{
  "num_key_value_heads": 8,
  "head_dim": 32,
  "intermediate_size": 640,
  "norm_place": "pre",
  "positions": "learned",
  "qk_norm": false,
  "init_std_up": 0.0698,
  "optimizer": "muon_hyperball",
  "learning_rate": 0.0144,
  "max_grad_norm": 1.0,
  "warmup_steps": 200,
  "decay_fraction": 1.0,
  "decay_shape": "linear",
  "doc_mask": false
}
MLP neurons of a small language model. Each row is named by its layer, matrix (down: output weights) and neuron, and shows model dimensions 64-159. Each number is 128 + 32 x the weight over its row's rms, rounded and kept within 0 to 255. Numbers have three digits each.
A block is one neuron, or neurons of one layer that tend to fire together. After each block is what it responds to, as a language model described it from the Wikipedia text at the highest values.

L3.down278:160093142161119158098134167145148145161083112082166081170157135107124154083117072132152139146091153111109094179128193121119123157150141082156102092095163159103109139128130082166202147074161117113115143114116063115107125111187137112116155089144129168087100141115172179136149148117162120169
Description: Word continuation after short start. Second piece of a word that was split after a one- or two-letter opening, as in p|urchased, sp|ell, c|elebratory, an|tique.

L3.down1:120182141127126162043134131177070058133171107100139134121232171141115172110117119117091110171065143115137094098120117143098171161143155076131149096153131112104105134142131188123123083175057088139128163122121092122104134099160106113109173154087081154099026129114167214116173074137118127127
Description: Predicate word after copula. The first word of a predicate right after was, were, is or also, e.g. known (as), part (of), served, released; sometimes blank tokens in infobox lines.

L5.down65:154033198093119159182078119129167138089147174116119162076079105114160061131124054130148091165225131143141167120138108086124117154159164183090077095077126123181116143118131103111118104183189154127123140074112141150165135103171147129125089076139143106096194096118169166107089137150139097103
L5.down171:090138107138139143107113149140106159154110154062120134143127157129103127154106172135084102143122181119136145114176062144144079142142144130122159148139165149086168130191163140155116114098168120053124125100134143065095108135133161109137208117116062088121149182150124159105076097134186135070
L5.down243:187143072147133087111122133171092139125088159088071081185157174155072115161101161146138087123080091122155120120149092060077147102170148130141084131152193063115133099103143138085137132115124159147057164085067148106131202133076150143102118141110085109173126143110166175033149116122066072170
L5.down278:149121115069144098120144114130154201132136073090107085135182129180108190082124120167105107138201123105136132133145087123173151134112085120143079126077135094157128161105110147179155083064115141104178110149109114152142105098114118141114152137132138146135183120098167074112101109079145077118
L5.down316:111093119154129141113155088141128101156122144149115108154134129203128155158094133164086166125138100097110098092188065067113079071114140097136076092099176129075125120177138115177144120105151142120170120108079116095138196133161152112124187127072104177119144142176107169098168140147130094149
L5.down350:115151125080127087081074142136079190095178172138114150171177104110132185109093173087181132135105067150106105085179139103163172130041147148158209167130082129132145116161144113148126156092113167144122144085154114125133123095121122142143157126164150115080067061098151119138134079157123080104
L5.down367:068146092104149138126118145151046151130169130169085154102132119169138093152104055157101163118166129098137106144090127116105156135110187131144124104159188137072144150183125125164175148149074177141128136140107098094111144151120165155137165040145120148186120062142107141076057114119106162087
L5.down382:138131154107087110178155122116106112138160142159103134166091157135123122132149114166101136126168095113177124139113089147151075112137142031103116169131166074087144121055148109148100103188116184139177164169096178138113111138113163084145080122110133169156098117152077084112136071160144106177
Description: Predictable continuation tokens. Tokens completing a predictable word or fixed phrase: suffixes like former-ly, inher-ent, accred-ited; adverbs after was/is (also, now, often); "well" in as well as; the 2 in km^2.

L3.down198:145080117091145170164117129102082189085150144069111094128165147121118096109100168132135107090171154114104098138185121142156120096096053188147135177106093100079196109112116187122133156194115080164148176139133143154110104139139096160134137181146119158083143094124140108123108126114089111163
Description: Mid-word pieces; post-heading breaks. Second word pieces right after a one- or two-letter prefix, like s|omet|imes, o|ct|opus, d|ent|ures, and the blank line after == Section == headings.

L7.down33:147141171156101088113140131128147090112082192161099171181051118113139193144106137099112108173118151111121179164102187075112176082093139114144151162114114137128087158100105125098106095117129166162152087161178114091139108055097149134154102094073100109121071146161108047119170095191097144092
L7.down124:093119182167176131131110143115169131107123141133122127095080130123128154160154091095079096072082118180156190110136114128113100110093123132129122070173100116107114147152140155117116090108117195058138126200073060094126197135150175114146083086121125070202118142150158158149158091136152123099
L7.down138:169237166131112130125126093146131126091068160120110149163121151209109098158182113091194097133137157138157131151143126130105127131151127106196095123151130128171143142163126106093134127131187126112067153113089130167174151114074102107166126119166119141089128100132097110145121130168109112071
L7.down275:079165079129109216138114147098133189097081109171169181135149164099108151116103107123085111139173078149134158150150120070148059166161115148117122132166153200066168142120131139087076122183091149104088133143079152119137179113099126148105111128114140151117149133113147133178155139134111133119
L7.down345:151104108159147098103161151144187106114113071127139132114141135158118109206170138077134123102159119094108122138126110087106067162120128138196092061134115069130163191208133181153178081121111183080117119190145165074134087106149125064146133178088147132130125103094143201180107137076126127122
L7.down402:086133108136175176123181114135144153131089135125134153110166084189161181138117125121144072182176169142098135147108092122126152069197113151186101144151163148072144172160159170115199101145085140092089110114099106138111159059136111118126111126145086110114053174058124121096159095128131127091
L7.down511:117137125204097093121183154131104141107117144165081121185114128162108096154155193124129116126101131172129086136159096154157168186133073112112169172138133150135133153123114111056057166111075108150115119100134182130142123159124140130146135143195186158064095127135151103076181106064131073124
L7.down613:148167119132075086109123096158152097142144138145140134138098116107163125125164175110203151101126143138121116189176067105159112108121183094137136196110064164132163133119136178132183126122141103091114142179076156099152135160130126146116144088094132102117019153122157094158133090137107154086
Description: Mid-word subword pieces. Word-internal fragments in the middle of common words split into several tokens, such as cons-um-ed, ex-er-cise, f-if-th and al-re-ady, plus hyphens inside compounds like non-renewable and co-wrote.

L5.down16:135110137137118081145131099112117078139101141150157108191091114101115089121165094039090192140111117121179175104116083127111112108150086115080127152133150116189132184088129164087100114156166032166116124135188093125105132153158132136133104184112114139130097117139083122132149147134132152126
L5.down82:124126119117164097185168078140142135139145126096066086121122139096126104134170178118102099126136103129136159151129110144123088106052123151119102115080183132136207121170112135099093106115143150139174109167098128180184114138082162158150132128101135108209108145117114089161110128117155148148
L5.down90:099060103121151151162155107111081149127158118117154127100134158128181126142135196171131089162113141048073143124097112092123120121124117138112154144142096070122108069090128126113114110097106169147238151134142147074142124108148128111076161154128083068134125115174118116164124122204127206172
L5.down130:091195133151128117088168144182075178157097166134118126140165102141103145123168138109055172147158112143101053067121123070165116129173133081157110152150147109155176144166067145139138168078113150125118125160158134114149109187071110152081159109101159119079110103127152083117133076162159098098
L5.down446:122117155106089029121155111157131172131176114119124133106205138084170095100116135183115147185121161145070126118111136124088124051054141131164194078156160161071158159119139129130183150063097138113099095115168159138121094145148160110115164109112159131055104165147096094068107076141091104126
L5.down460:143178114150135111103117081091111091133161137160109111166113144150122111112132143089160171089131128035117121143104145053143155075158144112085088098090216134214137134155164092121200151185116141109115119104194177161175115108051149123185090089122128157146068106141093098150141116131085117151
L5.down540:103139113182064080116143168096094102102106118118114100107153171115100133101051076118171120104139152180142130134134130142154169158140120162094182100122087142145129136109126148120193153124091144082117132082104128106023091142154200076188092090242164116093099144121153092101122169165096119087
L5.down584:142176158108133161158143088164160154123098140119120108144113057117149056117146098087130148148140157136170090168160143074174097143105129080152133112105104138115113078106147140112109218109166167125089114117156125125107097066133108140093140147138099126170129197172187202106070100132099132098
Description: Article and section boundaries. Fires on the line break right after a new "= Title =" article heading, before its short description (e.g. "American engineer"), and on closing "==" of section headings like History or Production.

L3.down536:125173137097127126120122156094126108155098165186081155164134149099121144141167138185156109155126031082101191148121095131128160093197100097173179149111129103114112114122089130134152150095113108140097145101138132065138160148096131140057123126150080125138093164079115080199087160120133076182
Description: Wiki heading closers. Mostly the closing == or === of Wikipedia section headings like See also, Career, Bibliography, plus scattered table pipes and mid-word pieces.

L5.down26:138093073123104087134111126149160138047144099082094136121151160159114157131149104095104081093117164133163154202090153094113136155139139086110115143173126078096141142137117140082153074073092145089191160139094135094115135131180163149150167144160172101109078116042146181140117137104141138186
L5.down58:145139145161173165112103138200128098158166112083144145122137151101109079105135101113108134165105183071127191123115158131126112087160114100133156117165141127130140146114172153118118179131105085111091136139100150110134091073109156108175149180083056094094096152130151094150135184108215134075
L5.down170:138142117208055095113133183154159083137164172138160183149134128115161134069055144162166110172127175164130115146123083124158100142150143162090126158149104091118126087177139121143096108160160117179209075092126139125127095120064133114167068183140113089098064112149165122135111146137115180155
L5.down173:126085116068151129136163116152125178088180081117109148071155166167152126097140123129153114126126170034140140128129154090117144111113181123151074100107127140097147134108184134199081062069078086132054135123133115130136142174181134123105137133157160211096104113104193132088153120145130092114
L5.down374:147136151095073098191153083139124103083160126104157062086094155134115229138115159112135138132143117187098169092177147068125145160114162139118088114108121090133149187159106114109153127116092156095084047193110089147117113127140136116119210143147089102144087101075086116156122123139163077170
L5.down428:125115103082131165114135184139091087086077121113163122127151165133094189126137055166144077179160114089119147170163128142098138188090133107140096119127087134133097198117108111147089150143112119077191136077167175186191148172143151145128096143169068113137140147100106079173188140145068124106
L5.down479:167135105149206118201133185121094117147171110155152099148070148114156156107127116139072131192097137072146180115181126145117145124117163109123106153094115156086155106106169112219122159113149140156122101109145097042086087130117154119147127118156147057104089154104099135102117175154122137127
L5.down590:150083087131118116121180145135042115099152105140191085101105111122057064101169159145104167167132125132118120165115172150130082117140119171173135091144092158082149164087106142114155088084149073104157136146154100156142110165069145091144127137140090139095168128085089142126169127104077143147
Description: Section-heading newlines, CJK names. Mainly the line break right after a wiki "== Heading ==" line such as ==Career==, ==Plot== or ==Climate==; also CJK name characters like 木 in Japanese-name parentheticals, and scattered mid-word pieces.

L5.down46:123166068062172091175153150094072112059135158165060129121106103135094119106130137101161139171112145074140106076090122138100155140145173104149111122103115123149097140107178121137121175158172141071144082128083151142145174125162127179168096116185140196076154177101127126166171125145141133154
L5.down148:153106073115150126129130169142123166095141144087086127100154189130153116139142134154109064159163149144155091139155151110115152161092179091141140121109117121190162121136155122190109158141110133108124105165162138138139130109104170173051172113200085156145086123118144180157138111078113098157
L5.down277:176080187124114118157055132137126131158118132123194149125088111186149154075108117114095166077098159087156069105145157118062167115139115126103182150074068097229139123109178119084166075141181112152152135111100083151156114192105094157106080144138095185134140111153098134127130164127133132100
L5.down356:112066051143108111109159138121149087139159143154119100106147140094133117152187173108124105150127136157160120068140118150152121147093159100139179123090090102146162172116192147125127139073120161079097108099165171151123068153116136113118186124168102168092142149079073158173121110075154172123
L5.down468:137101106130135134160158143123153139114155112168133103110093104113178150130115136090122105172150139187145071107137119107117128124138199135085139195117175128158091096136132163075105063137103146119129115092106137139153110123099161120116113073130102160215068174157122050098160189128134170095
L5.down504:095156103180055081197186169089109198087167191165095155140135126143105163071138093108113172115134121164160190099132105120106138098097096204120143186127049113163125129101141138112082115092089172128107112128136089186162107087201136197168182187148166129121117128125091129095089143105128139104
L5.down542:172092111082140120112129124085068146179132128109142140101123125067105197126093143084094168128160137168164121137123202111100137096166106107155145132093124128186145157173114160151129162163163146130099123118158084123094100140128095128134121169095183119124169126145110115095130142096186066141
L5.down610:101117124035123206174119245115100156105108138131101118113107144191149145129167111132122184153102141146122109103196143087147129142147153134158072172111091141125150148093137100039148090145117117103103104088120088110136113182117131132096179166176119086060134131054112075160117116120160185117
Description: First-name continuation pieces. Non-initial word pieces that complete a split first name, usually before a surname, e.g. Ke-ith, Jac-ob, Er-n-est, Har-ry, J-ason.

L7.down133:249139076143096142146114136155130124096107083075161082051130106046142104099124118163152170161099151133143171152134118122123130099116139153158132122147152135136188143062127099088139122123133101099108130139156101179094151200168125110132075132112108149127117105125084138135137101086103148098
L7.down141:148179157131103133104139141152158169047090106132104117109077081091106087156168124163103142142143152107154156153109145160179113101100132119129177134157100108072121144066116166128176089100097083118135113166152111172140222138150150103167072159129117121147065148099102114139184179058128099100
L7.down201:129150163121082107130125189050113117156142118129147119139156116094137108193153154029126164118159116139122139149131129123139113058115145134182145136139105133016160139109149142143164147087094130148133128075185094183152132117130138123145174161111092123092149174087113183195133164105121136135
L7.down226:200102128112110129117097173153116031134094106104101141067145110099123178163130167133144139162148104097096145100115140130103086095114153147138066144123165108154093105097153113158194134118140142037126128083168086152098191149080121129134122156164132086115117088126118185149111129095090110084
L7.down248:181133109133133115091108134161132072144101114080204107123128173160180143060137114124140128129158131130139103132130093063167053139070114138123142137104105122182090161094176112151154141114130116106184091128095040168141159105143147122137110105108137159166114121121137108133136086097106146154
L7.down281:096116117127073082166071170158111072151140119149130115122131168088138112111110173168113134155138165082096109120148082140111166142121110140157089104113137115073108087136141148173104135155162119106176155092152166143125128131130174176079144130142134176156118152155062163201088123074106111154
L7.down386:134065080149089142177119140123128105119119068039113168137129076178157136134174137074124122166149107137136113116139121144118159138138144105158084132160158174106146078186121124104129072164176157170094080126107142129075150108179145175146167125146067143155156128134141149133145049062133144115
L7.down610:151102101146051102120122136149148162085142137173162141099115105106116083080103149163118129160082108178143153106143073177107149114123148175115130116151159166139099190047102114089157091087111134092113153149098090214084210165166161087143085134091088144101114107064075118143120157117091163127
Description: Paragraph-break newline. Second newline of a blank line after a paragraph's final sentence in Wikipedia articles, just before a new paragraph or a heading like ==Plot==.

L5.down10:131143117081130147104119118097159090098086171169068150124074156165104136141119145217158120133129094091120150149119091134154163108195114105147124152096149111102111103131111132129144131114102103137121122101097096130139078124117111102116132175123110118151103196124110134255087116102119051130
L5.down22:109121120113111129111148132148116126097122089134150122132152181136119134203135143123123154130120107079174071133151124141155103118104151127167151108150150047124137194182135151143191135051042165094094134096106125096104110079156128109119124145079090131104189185117129080082061111195109116145
L5.down116:120136130123135149118107154133176109125158192116138142099149077112166161122079142091095093127075128067110088122113169071151187112124126145141133147199103153186076154187083130135114174135145128100088148109153118160097147179152122096134093123136047145097152120163173173112135110117132126082
L5.down239:193173113087106136151109126090185119093100122108086115118189100123130133130150137129188139124119092120068155180100095128116164089146116116163130150152119112117133114121118100118183116132084115123138130134053119134138101164151150133097140158122119116144117098126106124255101146117095116077
L5.down336:175143126119126150126116054137145116098158114150131176141128133146175176120077136214081150111123063075165148134144148117158139172136105137154102103119125112077106121084125179072174102132138125081121166160064110078133167151106173119156116110130099191154106119110138157178123114107186061121
L5.down373:174163127120106108186136073094123140151053137092173184116132124116056048123068115106150164127124179130172132190134102159158124072159105125130107154099166081151104150120108153130122181140102141104118167150129120153134155102146144138151162062107118144132122079060109194159129154123164172095
L5.down384:100177166110113157103078098130158070164084148167097166129122088143135086097151163198158089154108123109132158096133083123154106101180128060132122123118103127111109113120121119104139114133094079131119082108099107090126104109125153156126113189157116134181103193141117148252122162082086051134
L5.down591:108141150157106114107094100118191136163162144152142145125109112136134120109136085106134084135109090126130107152183131151217164145099085108143127157083092109154139100149046134145186120183079071103105162100141105087138158159196128139153108135179139102125118129128151049108084092142115094116
Description: Word-initial fragments in names/terms. First piece of a word split into several tokens, often a capitalized name or noun in lists and tables, e.g. Qu(incy), sk(ater), Stev(e).

L3.down403:134134130108174124057155136087137123127126141110110135174133136114109074112155164062120132178171150183160099115116127085146138069166187125138144173130108139048131199144153107153139142107096133171118123099143073167176124133089135158129096132169125109066148177131084163119167128072139157091
Description: Mid-word name fragments. Inner word pieces right after a short opening fragment, mostly inside names and titles, e.g. Jenn-if-er, Cl-if-ton, Beaut-if-ul, Jul-ian, G-old.

L5.down196:157128100140124093151116116102106140133130080132135163156108143155114104104189160059119093154136116147099100151144133121052145150148114170098147134140093142122105100090154159145115049182154152133170165169144195126187134112085130140115174120122165097150160070181121098138087089108076117141
L5.down203:073124093174110113192124152104087143134104064137146177155121149150144143139098156135166133199144131111142153134140169123101141138116136124086143151088138147104140060127134098116182173126041062124151175174061110140148171095121119130091158098094122113085094113138122114101135114082064174145
L5.down222:137149101141135113087135147142121157142126171128157125142136169086118141171126147109155092122117145106110127155112101127137149178095088124164126096118121090140134190175081105121164142117105085061130111108200179091138131119113119099210116147117105101092104101140104122067152154096125100158
L5.down253:040153173099086140119162161148137131103109191168119103125141139076098169135147146159125113116152136103127114138150112148188087172114125079123148106136153096144086155117088154092087148126090150128157122123105112153120126137218110214114163131120130216133139059131095126100167110104109038132
L5.down407:117096068116089135092133160130116143148100132134141162157150153150113159158137110112111156058104140175080104187149142155127158134179088139129097243157058156083143158119137125164112116137103078133103087149121073101136144076110127124099100089154090143104139056130178142131143103129141139161
L5.down489:096135136134093111144152123102149118176195157110111168145104131120215138099079150108102079099159128077158090183161124127123099130110143109111159120112162157119122160129102180116111152148140169140126187115093100051063134117120055173109155101112077162151114120191159112110137148161103109162
L5.down493:115123120129127119099114178137169129161129163115100093147146172182185152136090145141183148137134096102133103178117165126074125188132157108174102160136149108145097203120107127114106124080095063122076126174106114146098109162100127079172051085168169120060108132093109151051085146138133137152
L5.down506:122160121159130173135107185149109109118127161152094221162056159116082102094102141081100152154089137145179146112058154122070146098131140175115116174089127096119140157123162152126109161199166094150201113125160043144150143131144087147096154106067165100111083113162172087106139112162120088110
Description: Mid-word subword fragments. Short middle fragments of a word split into pieces, right after its opening piece, e.g. inc-or-porated, pro-b-ably, dec-or-ation, cont-em-porary.